config.toml
n_head = 12
n_kv_head = 12
head_dim = 32
norm = "layernorm"
norm_eps = 1e-06
bias = "all"
init_std_down = 0.00739
lr_head = 0.00594
decay_shape = "linear"
final_lr_fraction = 0.1
batch_tokens = 32768
seq_len = 1024
doc_mask = true
steps = 7013
dataset = "wikipedia_en"
MLP neurons of a small language model. Each row is named by its layer, matrix (down: output weights) and neuron, and shows model dimensions 0-191. Each number is 128 + 32 x the weight over its row's rms, rounded and kept within 0 to 255. Numbers have three digits each.
Before each neuron's rows, "fires before" lists the tokens most often just after its 100 highest values on Wikipedia text that the model never trained on.

fires before: "ch", "k", "c", "i", "ce"
L6.down699:137091107128087066094092105104079115120128181094180142138090120193120131125163206162125108136162140092178159111130154110163118131126081158128136161113102115142159122142123163086179096095190150185119135133178105115121112149086119141066163135078114136177147098074109173124136114144148135135140144144105123135126134139058057096184144173161202112092105115148118172159056180132105068196088055127165082118122126125140155132164194116130132094166098104135106137161095136187060118112130077109162107124149136141117091127079153135103118091068175095150158090126125184148108142161132126135

fires before: " ", " L", " P", " D", " R", " A"
L9.down849:120127144120166119132098136153133071168139068087195105111133144197126075170129128144122106069172078097121123084105142144144145167109135090116109123102145164126117103154189080104128067107143110184098120085157099155108085164156145110125140169112146132157133149126150169112116176176145138128156135112134164122060132038119133087084096168094112129139161157087092124070124086107146104079157139111187123130107143128153157123127196131064147105155104151144127167132121118094131116153138134082124148131177116123175255148168123128099116188097171100114136118085181130114088134143124180112

fires before: "c", "en", "ing", "f", "ch", "e"
L8.down769:097163087116061116088113134111139150087094196097145146107106112118126175113143104127163072109075089094117194102125165112080140156159091128178153154151076113209082111070088167088112153110145140147154122072070112163140116164143114108157131158128154103133122161138113118124104143117130101141107133146097085149168126166209063179125122142150095144068107123122144104108152154074121143154054171074155141123163132118140139147130148135105166111167181094170129127143174151188168111133151149137124150167104170129180060104115088154132066050163116149151154167156159113124152125139108088054

fires before: " ", " T", " L"
L7.down647:100139097085155140165154139150149095175079133096155085163107118196123104146128143080160157163179109102126151132156129154126131125171150129128072190129162180107120059157092113152125118155123066149086103105125146136129099116138135121123121109087138165138110082090086140132123146124057097071121105046110142080140155088091132122143106104142157158168107058120141140199104111098164109102177083145088117118066096098192101078133163156122127075127107180122170148100136099121074121168231153115160126102135139152166233157126152106108116135161152110166158129176165105096165141141141152128

fires before: " |", "ri", "ric", " |\n", "ed", ":"
L6.down170:135175096140094084097091162123146148063175074101086167124064105079119156106141147129101153185135145091157119114121174156115091118107149144121133073101113115151166125135127109113100164136096156120123132134147121062166149147106132154133111111143127125120141148118123078143125106157133165084122159180172176182177190085138131116206093151191135056094114136086098147144156142060148181142095154157113088116103102151102153114068125151177149173103168131058131140118155183197134168085126174112091108201086106146082092106109090123177056137152123122091134102159161091151105137092118098166

fires before: " |", "em", "ate", ":", "ation", "ub"
L6.down721:144129108176136131129098152115144116109147075132108163135116116059145103119114107132104085139157139144120125112135137122143089219133135118144225145199165205094226147150121138112143146111125187119153060115111157102155143118082121167140090124173193161130110113152097060100161095149148105101056113177160133112135168163090147143128120172111148162123135131135128119135191128111120105122142145184166088076109145106111124142106043093125111195140112157065129126088153146090123094141176169146184121138089149094067159140114062108094081110120109117098072171109146137152102105107170117119

fires before: "y", "er", "op", "it", "ic"
L7.down159:117154132119123123116084139116189153140115163156123145133123083133160168156131155132122070143056127076110131141087145240104147073137090161121068086172117105106124094124111104083114127084150137119090084118134076157148105103175165113151156166155107176213145191061173152138106142143136104156087072130148138139088081133118097191049122078173117132153174149191126133147086106114119144090180135124143166140085128134184098145130151106082079101163125136129167128104155148160153088143069159075091169115159141193164167113092115117157112120100139106084141133148165130111161134106110099143

fires before: " ", " V", " R", " P", " T"
L6.down465:093134151119152121128194082180047082108150111131112143077068097119119116121072142165174132088152130096147074147195098132137120083157130084142119141102118195136118155136080132141144096131133078115083131163119128164097137124136093161078088166125122161118160131136138115114147092181111144102146124130129107100063189111127163083137092117132066158139179182093100088071181137092151187130177111152115165117112140138147147167124156082127120076136142158144188127158077105163110123157191154061146179106200074149116213080127101109149139122086144098141129138143207132124137142131140117126

fires before: "s", "iv", "as", "p", "e", ","
L7.down277:104133134167153118127155145134122150096143095136097117111111131116157109143188161145071152117045116076111098166081155171118093063126137138186089133128092108135089107110177187191129091129135096140115106124123153172129082155119155138118079148126148122187144134134042124185112086176063163131148170088183117126106136145122116087167124067193146115128169135143127146147105145139148057137089112114151147119131109205146155093114153126160081030117120141064104128128136106160175151152104167097100101146127135168171162182103151113101064146188128097153153078088162114111180113095117121136

fires before: "ce", "f", "g", "k", "an", "w"
L6.down571:129136150208105097102125176103118125155144085090128181091105132121115129085110188158083166107120106121119172151084074158089142112183080134154115111117111139149117172171139143152157103078175130180165104105104105126160115217072124111157163130072160089120129104100103131151144116185146151134153159131133110185150179075144140158128136162166109105116135175148125169142160091143164081149187152117158129123169028154074124144126090073119123129100105122160116135122146107125098131092117096121203138133080124140099154133121081154066113128101166072162123147101188171102104059165065100135

fires before: "2", "3", "4", "1", "al"
L9.down343:129090119106159121109103137097124106136156143137143136130141073172069110116146171102152161123124131135112090071093143115113111144103127170097158119102088175141081076160147105152158186162101142144161137181221088214132119125190117136114140140066088149164124153093113147123123092151118142117093107113142147164244108108128126108120154086132107063135103089160118109108171157132123123118099102110220093108094060128136125106171137161100174118181113163124078175144126200071061088173116108133160119166125146097161110112122133133108132159115145131060185124147133066135139171119089113153

fires before: "1", "8", "9", "2", "0"
L9.down629:109096162156145087129128096123164104125141103107131084121159095129141127086138156144097095112109115143147139168134153078114105114093140164116129137100109086120094132142177141078102147117114139095171099167120149175136160190086120099106125108156112090135141191175132145139143135135109096188135078136153098161255124110116206099089124180115129076101095142108115164097135102202152105113115140139147170123164092129107096129174113165109104080127107158171103148140117095076144127153095155114082134095138154161110068190161091108119108111050148160140159164126136056136159160165105180145

fires before: "-", "|"
L6.down776:146113126151147124128148057125159092192180149119019123158103166068151137087170146216092153121153092154087147191114147126140106090097119142134119143116081146151170103129059170081140104127154138116129167191105101080156170159086130121127085096174109159181070107087112077155162128123158092098130127158168154130103114164142067156130146130138090131111156150130122131098111169130158091139119094120123145144123182114111103153150152099166096090080135076184088138048096095134099214167166112076150132103123149128098086158100129140126133099169166169138121080098151154146146131139130108145

fires before: " ", " |", "–", "2", " |\n", "1"
L6.down777:126175161088101091107175124157113178135068155112094084096099152139118095190106135118127146134100078163153137141137163128103199121047156127135107115140117088119121115163141115176188134175149117082081177114139082118159155143130167153074158093154124102125188199127124119162096133124146147156119142168113183108131107071105117140108113195125100179080129162139084164087054126148097151041166128123106097048171106104142121081133178164108112113084128135133059130165084125104090133070141134148086143127169134172145179140131114105141130120138095122200134122148130159114196145100134135096

fires before: "0", "1", "2", "ed", "o"
L9.down409:090062169157112112148191147146127141182094137118115151073119080116133112125138185152108130091117110116084157118177160125139119153138116159120122149128151126153138082106146128129144142072169149149156097121164096144183138159103097126113104096146122114070150171138104071128089177152148117121139087140142127135255067134170130097131109121118152078132119154096167075139154137155122152140084103166192084139124109135169120091173151126130138120080133139150154095178147139087121165100197081146093119162117155137145062087113071100081164075119098110195144173092154059061151151141147117105

fires before: " ", " P", " D", " B", " M", " R"
L6.down690:110132103133215177117167135126149099120107137134108095136125165175116097125121160245065163124133119103125129129132133115109133115183075116147111181124121144110085100175065166098129073126155084170110114074095100152117157140137131088062116143101123132125115108090121143134183114108118127101158149074156151132080124063121115140105072113088097115117142062118114136138148176078163188117138097155142143088119162139139125103118123100098173128122102170138072129100146161153105195198160094065182106135206148118082198095129098171133144156124152100098163120139126167099194141185138127130

fires before: "y", " of", "ic", "v", "s", "er"
L7.down40:158164156110087116122176141163097181159106147114128061139149131159107100150168134144177138111070118070102133106016097165129121118151107154110142109123134117176127094096091097122083140163114164136105113105174126132105087103140154148107129142108085177173129203110161104127169138093110095160134161079130099154146109191143071126098113128123192166198129101155110100102152092124125140134115115130092108184123173117116126128104179102127132120119104181141099105141082116095107171104052172098102158095170109068158148174128122115089132162116058098122156136075171099169135172194158173197

fires before: "w", "p", "d", "g", "t", "s"
L6.down876:159065100123168131164140142157078131183113096112092099168125167081091116138185101133096121186071109126125093190148108097151131081127134169160136125191115135084108148108096192086151138130217120133121143092098161135148102070175140129135078168077098121151065130160155128100084128148176128124180093129120167126092105179092140114093140087138154154150111113137120147132123077142199074151132104158113166093100063171172116153100141064144146109100172133117139123116108122103081087179148153183067119159110141088181132136099157154141073176106177094099111127158157187138135092146124121152

fires before: "m", "p", " |", "es", "b", " m"
L7.down272:101200056158039127149103115138116138098186127083128169089127140136123110107188163147123138155161146140151151141058117225128137088108120170140106134152126092125179136105087120143117067081137156144112132077111117118180115136145155151098125179072141084144160128179098161105151120149148145143125223111162100137102132142085117140115104106112155114105149126141117130077150146085125085171108089132141119148184163171078091084110126124087154096083132140107104111122168185126111137144145075143129085167108080115100182131141157121105115074111194202076138183143173115152174098095118111174

fires before: "ed", "ing", "e", "i", "ment", "or"
L8.down829:122089054145129139130116162162163090100140142142153156181147184163081156100151163065166103068112170098124125135117077145160132154175127206170096154181105096139080136071084170100151052117106174163102130077131083110145142147112129108123086137097156125185070093139162143122138120112126130120107143146150139105137119076044110152145156125149102146132126141133157105072091116187140170124144105131146074137141128111138100113122129134149072094125205178156183153141124136178107114099145082165139094116108189132182108153176113122113118050151119162167070175136158127105076100107120122082

fires before: "r", "o", " |", "ame", ":"
L7.down860:114119093055098141163123171114103099079125090104105070176151114092201161120126124090150107192128109125107117083095139151109117156130140135155158135122151126137101168146157113126124192112148103184130160104090162153166171104124144101104157115144105199164115117114099091135100115189151158132149084129123151142157133140118120121124069151127134072164107085100100152141094165169175095196081143115106150117118145118114161110107144136146102166102174132148081097151144138148123104115149170084163190108088102059077157146095012180154068131157207108136138164169077120119110169062108126165

fires before: "as", "iv", "s", "ed", "p", "en"
L8.down802:152109109133173110127116122150194140135175097115060072154120152057122084069144133122148138156066114136173115150150142123168109098101097129145064096139116130149094139114126106108180073132145063112117122148161156164153161141120167148187128084088164153160141088132131109114079076133180098141088149202127167151102197075122065171116094091108151128168119110145156073121159177105132084149135131160155163149104118163143057134135186184084159093147092134106148177101142117098107104156141092158106126133173145110126110163164077139119097132083203147152139096117154060155145106139126115059

fires before: "-", " ", " C"
L2.down318:134119152084123121151122072144144137078161111146108162196146133123133089100103101174104169060143132092110102136112138086121108121157175070154084143043082128150137112112156203133132132156156127129117148179122064104155100145111177117140058072129052175093087078121129143146127073141117169082190183094152106141085085144154114134129184172157134082119111101107105113146093154153113145134110085112152127115133153180124112150151148165111102046139090138129088127074139156159084094150183082152142124122162129180102154141179174159114150092142154161142074159154172142135127177149131120192

fires before: "oc", "s", "ist", "ur", "p", "ig"
L7.down600:113111139111147074167137166165107097127183145084149094172194169090125083125149138142089127091189138088102183092176138081120174144148125062123121116153147116143029068130200115144089151103145104129191147107158162142081181112179149114148049158120153119111190153192110096125117137147158128179104097082122145141110132085100088177124123117130141186142179098140120118091108140070081113101118133141103149099118133124103117132101134135125123162189177072181174155082130128110099083089127089147165149096093122125127118134071199118090175097169140112097113117139102142145140132119106165122

fires before: "al", "s", ":", " |"
L7.down557:185155141079076062055113129132168104054111123171112163114114082093164116167088100072152178133142108114175094153139158075076149115102134135070128216094143142112110155143105122129125106157086135088110094142119144181144074156166158132132126138122165075124107128084190126122168162150090106165060161129145158136166100121122156115157071138127113146111107129086128115165098171136140139128097119159149122120125088160150116091121145146093115129148084146057084121173148142160105090127145178188101157170159136140084150137138206127159061118221131095156139109133153145127154142102143078078

fires before: "c", "ig", "p", "ear", "er", "ul"
L7.down350:136141141124116094114125194143115088120180111115197119139148135113128099157154128087050049116078143096095165092127167174162104138102194089151185115130122148127081108194132197097135095103112120169099138138154129130095121138098136084089079089107118115108162123187187174138150129123192085144096117067164134102143163186122080156138154175165159158154125135150094127103102135111125122088139120154104183162126081107106166096127141128131117111163134074134111107118150142069113132083119113171156168132070133062161131141042120061125128172132120148115181135105128110078177179096159169141

fires before: "ed", "an", "e", "ing", "ent", "i"
L9.down57:086157057161111157157098129100132145095111135192182129127179153120131131092152113130160120109144123118116132113165105125171105157105102118107138148113035061181059081091168122113141123099100175169163124099102077173146129069137100168131113151082141142125157065149165136147064124173098124120051115150137164133110152114106132123102144146077102082100126172043149135117110146091079131169134163087142146112107196124154138168120187178123119088129185093091129147116144157207145107157108149112099116121137156163131108160130117108171133141129138174169122099176163138175027125137131158138

fires before: " ", " R"
L6.down566:105133159045154130191165129179097085172150143134124075068117156123146097150133151104151088169141085114161092150153138097130116124115128097140136135108137175113113146152110075088179091134097114014139123141135095112095175171145130130079183141118169146063150144127108119116112160166131137110145122122107119041047122078108169117126083164128121132119132123102085149094107150168114197087118145146185116103093113094150138128104178113163104101108091165090136135173118182128144133092159114113155165131169134138141255147172109140103135134101085071141161125121135114156128145129129091179